Part of a small language model's weights: 10.4M parameters.
MLP neurons of a small language model. Each row is named by its layer, matrix (gate and up: input weights; down: output weights) and neuron, and shows model dimensions 96-159. Each number is 128 + 24 x the weight over its row's rms, rounded and kept within 0 to 255. A neuron's up and down rows have the sign that makes its largest values positive.
After each neuron's rows, "fires before" lists the tokens most often just after its 100 highest values on Wikipedia text that the model never trained on.

L14.gate226 [120  83 129  98 145 111 118 119 125 103 145 134 171 150 193 112 164 145  91 153 167 112 170 124 173 176 134 165 145 195  84 107 139 105 141 120 143 130 140 144 154 103 133 132 123 103 123 160 108 142 163 145 108  92 121 149 108 148 181 128  94 136 227 119]
L14.up226 [ 85 133 115 133 126 178 142  90 146 175 104 116 159 128 161 146 128 116 102 161 139  96 135  93 122 129 148 138 185 139 119 122 109 116 124 100 148 153 135 137 138  82 133 113 139 122 128 150 113 126 125 150 138  97 134 153 135 113 131 142  87 134 195 157]
L14.down226 [112  78 162 112 146 124 118 111 145 175 114 146 148 142 125 154 123 122 131 132 153 122 180 119 136 148  96 145 140 105 142 113 113 130  82 112 144 103 145 128 182 137 133 123 127 121 132 129 194 133 106 150  65 118 144 155  98 147 112 142 106 146 129 104]
fires before: "-", "\n", "ed"

L17.gate472 [112 118 151 144 155 124 129 146 131 102 138  92 142 121 165 138 119 149 132 136 132 134 151 129 148 104 158 129 138 138 127 130  90 121 142 168  74 159 100 104 167 131 139 139  95 165 106 144 149 119 143 147 171 117 102 100 119 106 137 139  74 118 137 112]
L17.up472 [147 106 130 132 155 124 119 140 125 150 145 116 147 122 123 140 120 108 148 159  81 101 136 146 159 100 150 123 128 119 112 114 107 138 159 157 113 164 104 134 119 128 102 131 118 158 139  99 149  89 115 125 161 104 117 153 106 125 107 111  87 145 130 124]
L17.down472 [118 159 132  85  77 117 108 123 146 146 140  93 121 104 139 156 128 140 116 134 137 143 150 106 150 134 115 132 104  74 132 107 114 109 132  93 192 159 139 149 155 134 124 127 149 134 151 102 113 142 145 129 117 105 112 122 113 152 107  92 137 145 109 117]
fires before: "\n"

L12.gate270 [142 148 112  85 122 118 123 110 167 149 152 132 148 121 142 109 121 145 154 135 136 158 153 113 101 169 114 108 121 133  96  95 108 144 100  97 125 145 151 106 150 143 131  85 180 130 125 147 152 159  90 129 118 100 121  94 140 138 157 139 141 124 167 135]
L12.up270 [133 138 124 168 159 135 131  82 146 136 136 120 159 103 128 134 100 137 133 108 179 119 143 120 149 132 135 139 132 152 103 104 106  92 115  90 159 159 115 155 169 115 125  89 161 149 133 160 122 148 131 137  80  83 131 151 124 170 129 152 124 140 147 124]
L12.down270 [120 154 138 182 121 107 138  97 127 158 107 127 160 123  94 170 132 154 138 141 130 131 138  94 125 121 143 138 154 151 135 114 119 103 123 123 118 147 117 126 178  87 112 100 138 136 126 127 149 136 146 141 100 149 151 124 136 153 114  98 101 122 116 135]
fires before: "\n", "-"

L13.gate6 [122 106 158 129 146 113 151 135 112 105 124 124 122 121 115 115 106 146 116 130 166 117 167 104 150 150 133 124 156 152 110 116 139 159 169 152 130 134 127 137 167 116 146 111 173 164 156 158  63 192 109  96  68 140 143  87 105 114 137 158 127 123 129 101]
L13.up6 [ 99 130 128 115 147 117 119  74 146 132  91 103 138  98 103 153 116 114 146 117 103 147 140 128 121 145 133 157 174 115 133 118 133 101  91 142 160  94 125 142 133  91 130 106 134 153  96 147 136 129  95 108 134 129 125  83 104 156 128 155 113  97 176 165]
L13.down6 [116 126 166  95 111  95 143  72 153 131 143 140 125 113 128 151 128 104 154 118 117 174 148 153 100 135 134 102 136 110 149  99 144 151 127 160 109 112 127 107 137 120 149 174 120 172 125 141 146 135 134 118 131 122 147 111 169  64  85 156 150  93 128 174]
fires before: "\n"

L12.gate378 [130  99 158 135  96 134 140 144 138 135 149 165 111 119 130 163 141 136 141  99 140 103 137 108 139 137 166 162 114 104 145 143 116 129 131 155  44 158 112 137 152 123 159 169 125 139 166 152  90 126 126  72 150 141  75 120 108 151 143 111 128 116 159 121]
L12.up378 [133 140 140 113  91 109 176 157 168 124 133 105 102 130  81 129 122 146  79 110  90 120 118 133 134 100 127 127 120 111  89 126 102 151 106 107 145 136 106 119 116 122 128 134 132 142 135 147 103 143  98 125 122 146 147 148 108  98 178 162 124 131 131  98]
L12.down378 [150 125 125 119 156 172  97  93 118 132 149 120 145 131  98 127 134 137 110 136 110 118 127 167 111 114 145 118 124 170  92 131 128 111 109 136 111 136 129 137 110 107 124 169 121 122 186 140  89 137 120 170 140 137 200 137  87 119 134 102  96 135 105 118]
fires before: " |", " /", "ement", "%"

L10.gate108 [100  93 133 118 136 148 115 130 144 117 111  81 128  90 169  96 110 118 111 108  92  86 126 127 166 148 119 161 160 170 156 107 108 151 137 144 130 126 154  92 144 133 114 113 130 141 125 139 112 175 139 132 110  74 131 146  88 140 123 111 138 111 155 148]
L10.up108 [102 136 131 165 140  94 115 114 111 171 143 115 138 136 161 145 115 127 121 103 116  89 110 160 104 116 133 118 155  76 116 105 101 133 122 135 137  40 114 118 162 112 101 132 134 143 110 130 124 129 170 159 124 116 144 160 142 124 101 133 137 173 169 140]
L10.down108 [103 125 127 111 129  70 139  95 119 157 144 149 139 140 101 146 110 116 150 149 122 120 116 143 102 143 130 105 123 124 117  90 112 140 147 132 114  68 142 153 149 154 113 142 141  80  91 137 155  79 123 140 118 147 132 132 119 123 141 154 122 104  87 131]
fires before: "\n", "ire"

L3.gate344 [107 126 169 127 133  78  99  91 128 138 100 127 103 143 107 145 110  90  97 132 135 131 155 115 142 139 120 118 115 148 124 140 128 176 102 119 126 127  94 103 120 102 145 172 109 137 142 106 102 111 105 114 102 126 136 121 100 144  86  94 129 146 137 139]
L3.up344 [ 93 114 129 104 103 120 120 116 140 137  84 140 100 132 137 141 137 109  70 100 120 144 140 142  70 170 100 127 152 122 136 102 123 150 153 106  91 121 149 138 139 166 108 110  95 123 160 139  96 141 153 135 147 158 114 138 132 159 125 123 189 137 119 113]
L3.down344 [ 97 113 112 132 102 102 109 125  97 102 116  91 163 133 136 122 120 156 121 155 150 124 108 164  72 126 150 138 139  86 146 138 119 127 126 150  88 145 164 138 108 136 125 115 133 143  95  88 107 110 170 145 109 173 142 199 130 132  85 120 137 146 159 123]
fires before: " |", ".9", "–2", "–0", "–3", "–1"

L4.gate426 [127 143 140 140 148 124  97 134 110 125 140 152 133 148 132 131 165 126 126 114 149 143 126 152 109 128 139 118 114 117 126 167 130 106 122 131  99 139 121 113 177 115 118 136 102 125 124 111 109  94  95 117 157 118  89 119  88 140 110  83 113 135 109 145]
L4.up426 [126 115 132 122 112 138 128 114 161 110 139 131 118 160 134 142 154 161 108 123 153  94 155 146 115  94 181 154 140 159 113 106 103 154 189  88 167 142 103 132 123 168  89  91  69 150 133 121 155 114  94 110 159 124 111 111 130 117 123 127 158 143 151 141]
L4.down426 [137 120  74 150 162 157 123 130  77 129  94 155 118 101  95 131 192 134 128 159 124  95 152 138 106 139 135 135 131 151 122 163  95 132 109 164 112 144 126 133 108 163 138 134 107  74  94 104 134 141 168 162 109 123 121 145 139 117  71 107 122 130 126 123]
fires before: " |"

L10.gate502 [166 147 165 103 178  97 115 138 153 130 128 103 128 115 155 161 148 166 147 147 147 116 111 143 166 144 163 124 125 134 144 129 126 154 108 118 114 114 121 157 165 142 130 124 146 135 129 101 127 173 124 154 111 115 118 108 118 148 148 129 115 129 180 107]
L10.up502 [136 136 155  99 132  92 140 109 169 149  95 117 137 129 125 119 114 124 120 127 142 112 168 166 108 140 189 112  80 125 116  89  96 153 113  94 131 138 141 174 144 112 163 176  80  96 143 145 135 141 150 118 144  89 124 133 132 134 129 131 104 188 135 179]
L10.down502 [127 157 154 150 144 127 162 133 118 153 110 109 168 132 163 122  99 185 104 116 163  85 166 117 129 154 175  95 123 123  95 124 163 149 123 133 140 124 130 153 136 100 130 144 114  81 134 123  95 141 147 119 128 106 134 110 143 172 123 133 129 122 129 132]
fires before: "-", "\n"

L5.gate449 [100 135 145 167 149  93  97 160 139 146 111  80 104 122  85 142  94 125 126 131 149 148 106 115 119 149 156 128 164  98 117 133 160 105 133 139 137 160 107 146 133  84  74 137  99 144 152 142 136 102 121  88 107 120 101 109 136 142 104 159 118 105 110 201]
L5.up449 [111 134 153 108 121 139 148 106 129 100 137  91 123 124 148 171 161 120 147 135 109 169 139 100 140 155 132 135 129 106 160 152 136 124 148 100 125 159 138 136 117 129 116  99 126 112 141 101 170 129 132 134 108 103 156 142  95 136 136 166 120 102 109 140]
L5.down449 [ 71 134 150 153 138 118 123 111 163 143 105 119 148 143 112 115 109 136 133 170 119 189 142 126 135 130 115 124 138  98 101 136 161 128 123 166 156 151 154 141 138  95  83 145 126 124 131 108 104  70 145 126  95 141 128 136 134 170 133 112 143  96 156 146]
fires before: "\n", " -", " Mark", " T"

L8.gate80 [109 159 115 138 131  98 174 155 158 129 138  89 169 134 166 127  82 118 131 115 146 114 121 112 126 122 114  95 139 115 131 132 124 156 150 151 105 120 148 109 164 115  99 111 160 151 126 126 102 143  77 106 130 121 111 151 127 155  92 137  97 124 130 109]
L8.up80 [105 133 141 120 137  71 118 141 149 132 172  84 172 134 176 125 103 118 126 114 110 116  91 138 128 150 120 123 149 119 127 117 121 186 129 157 164 113 133 106 116 118  93 106 105 182 160 135 134 116 119  91 107 102 142 113 120 138 106 143 113 126 159 131]
L8.down80 [ 94 159 149 124 125  90 138 143 176 124 111 151 149 122  84 104 146 143 133 162 170 150 138 149 138 165  90 160 111 104 140 139 110 149 112 167 174 149 112 149 134 141  93  94 142 110 109 132 123 150 149 154 165 131 162 134 144 164 100 118 102 104 124 149]
fires before: "\n"

L7.gate197 [115 148 149 124 134 159 114 146 140 109 172 116 133 119 137 148 153 159 185 157 128 129 110 137 135 143 159 100 144 135 134 156 133  88 159 126 113 180 129 112 104 118 139 145 100 106 134 102  98 134 123  98 117 136 140  92 136  92 160  80 129 151 144 144]
L7.up197 [ 88 130 130 156 107 166  68 135 101 119  83 116 146  94 135 124 111 211 147 105 139 102 125 154 157 158 119 167 122 140  93 114 141 144 123 119 129 145 110 144 117 114 138 141 111 139 149 133 130 153 145 115 103 138 113 143 120 148 113 129 117 123 100  99]
L7.down197 [150 108 128 162 138  79 144 127  93  91  38 137 189 116 112 111 130 137 133 127 146 114 151 104 121 116  95 112 140 134 116 149 135 100 140 153 137 120 123 126  42 109 104 162  83  82 109 163 156 144  91 177 157 102 110 148 144 136  96 130 122  99  85 122]
fires before: " |", "iz", "ized", "ization", " of", "is"

L5.gate60 [156 147 108 133 143  72  95 107 170 148 119 104 112 124 162  95 115  84 145 189 126  96 112 118 159 132 102 151 139 100 120 111 138 122 172 154 106 129 101 132  79 153 136 103 120 102 129 135 144 120 120 117 121 121 115  98 158 128 149 120  86 141 164  87]
L5.up60 [ 95 132 138 144 163  68 129 147 183 136  78 110 136 130 119 128 130 120 103 126 160 112 112  94 118  92  90 103 140 146  92  92 144 140 118 139 133 131 100 115 117  89 113 119 117 179 107 118 133 127 111  94 126 138 114 126 154 127 109 176 125 144 106  85]
L5.down60 [143 140 145 168 125 151 146 132  99 137 139 136 120  94 104 101 126 140 121 179 116 118 130  73 116 132 106 183 105 128 143 159 136 137 155 188 153 117 126 128 104 141 145 110 113 122  90 104 114 100 118 123 122 162 105 144 163 144 136 152 115 114 136  55]
fires before: "\n", "awa", "ion", "ending", "ached"

L13.gate35 [119 117 161 126 138  92 118  81 175  94 137 106 132 154 150 124 100 140 130 142 102 114 116 155 119 168 179 138  99 118 127  88 112 134 119 123 143 154 124 142 122 133 137 120 128  77 125 116 154 121 148 115 125 124  95 133 121 139 110 118  94 142 133 118]
L13.up35 [105 100 140 146 123 149 142  94 153 126 144 132 174 112 114 112 123 139 123 129 149  84 129 121 146 116 130 112 111 122 135 133 107  91 127 166 143  96 155 143 124 103 132  78 108 116 144  62 119 118 130 170 109 160 131 145 132 161  87 153 107 158 124 127]
L13.down35 [ 93 125 142 111  94 128 146 130 171 156 141 139 142 140 113 120 111 144 113  67 138 105 109 117  92 131 145 149 124 152  72 136 119 140  93 165 145  97 103 111 109 105 128  83 139 102 182 129 103  98 114 121 169 155  97 118 129 182 102 164 114 116 129 122]
fires before: "-", "|", "\n", "iz"

L7.gate12 [105 154 132 111  96 149 144 165 127  99 153 140 129 110  97 108 136 117 131  89 149 118 110 134 156 103 115 161 116 122 125  76 119 101 135 127 106 109 139  94 146 128 172 112 153 123 124 138 165 101 119 150 144 103 109 146 128 117 126 104 109  93 158 130]
L7.up12 [125 104  88 183 166 118 150 104 141 120 120  67 150 108 146 133 107 167 119 133 125 140 100 133 148 169 126  88 134  83 119 138 118 157 144 105 135 102 109 153 159  97 141 134 123  95 128 146  90 115 152 109 136 121 103 152 124 103 104  82 132 141 102 116]
L7.down12 [134 107 123 105 149  90 142 105 165  96 114  95 142  99 120 110  85 133 133 111 169 133  82  94 123 107 144  89 138 126  94 190  75  90 161 154 143 126 129 120 115 153 122 138 108 123 107 167 161 105 115 119 127  91 132 120 100 128 127 137 123 111 109 146]
fires before: "\n", "-"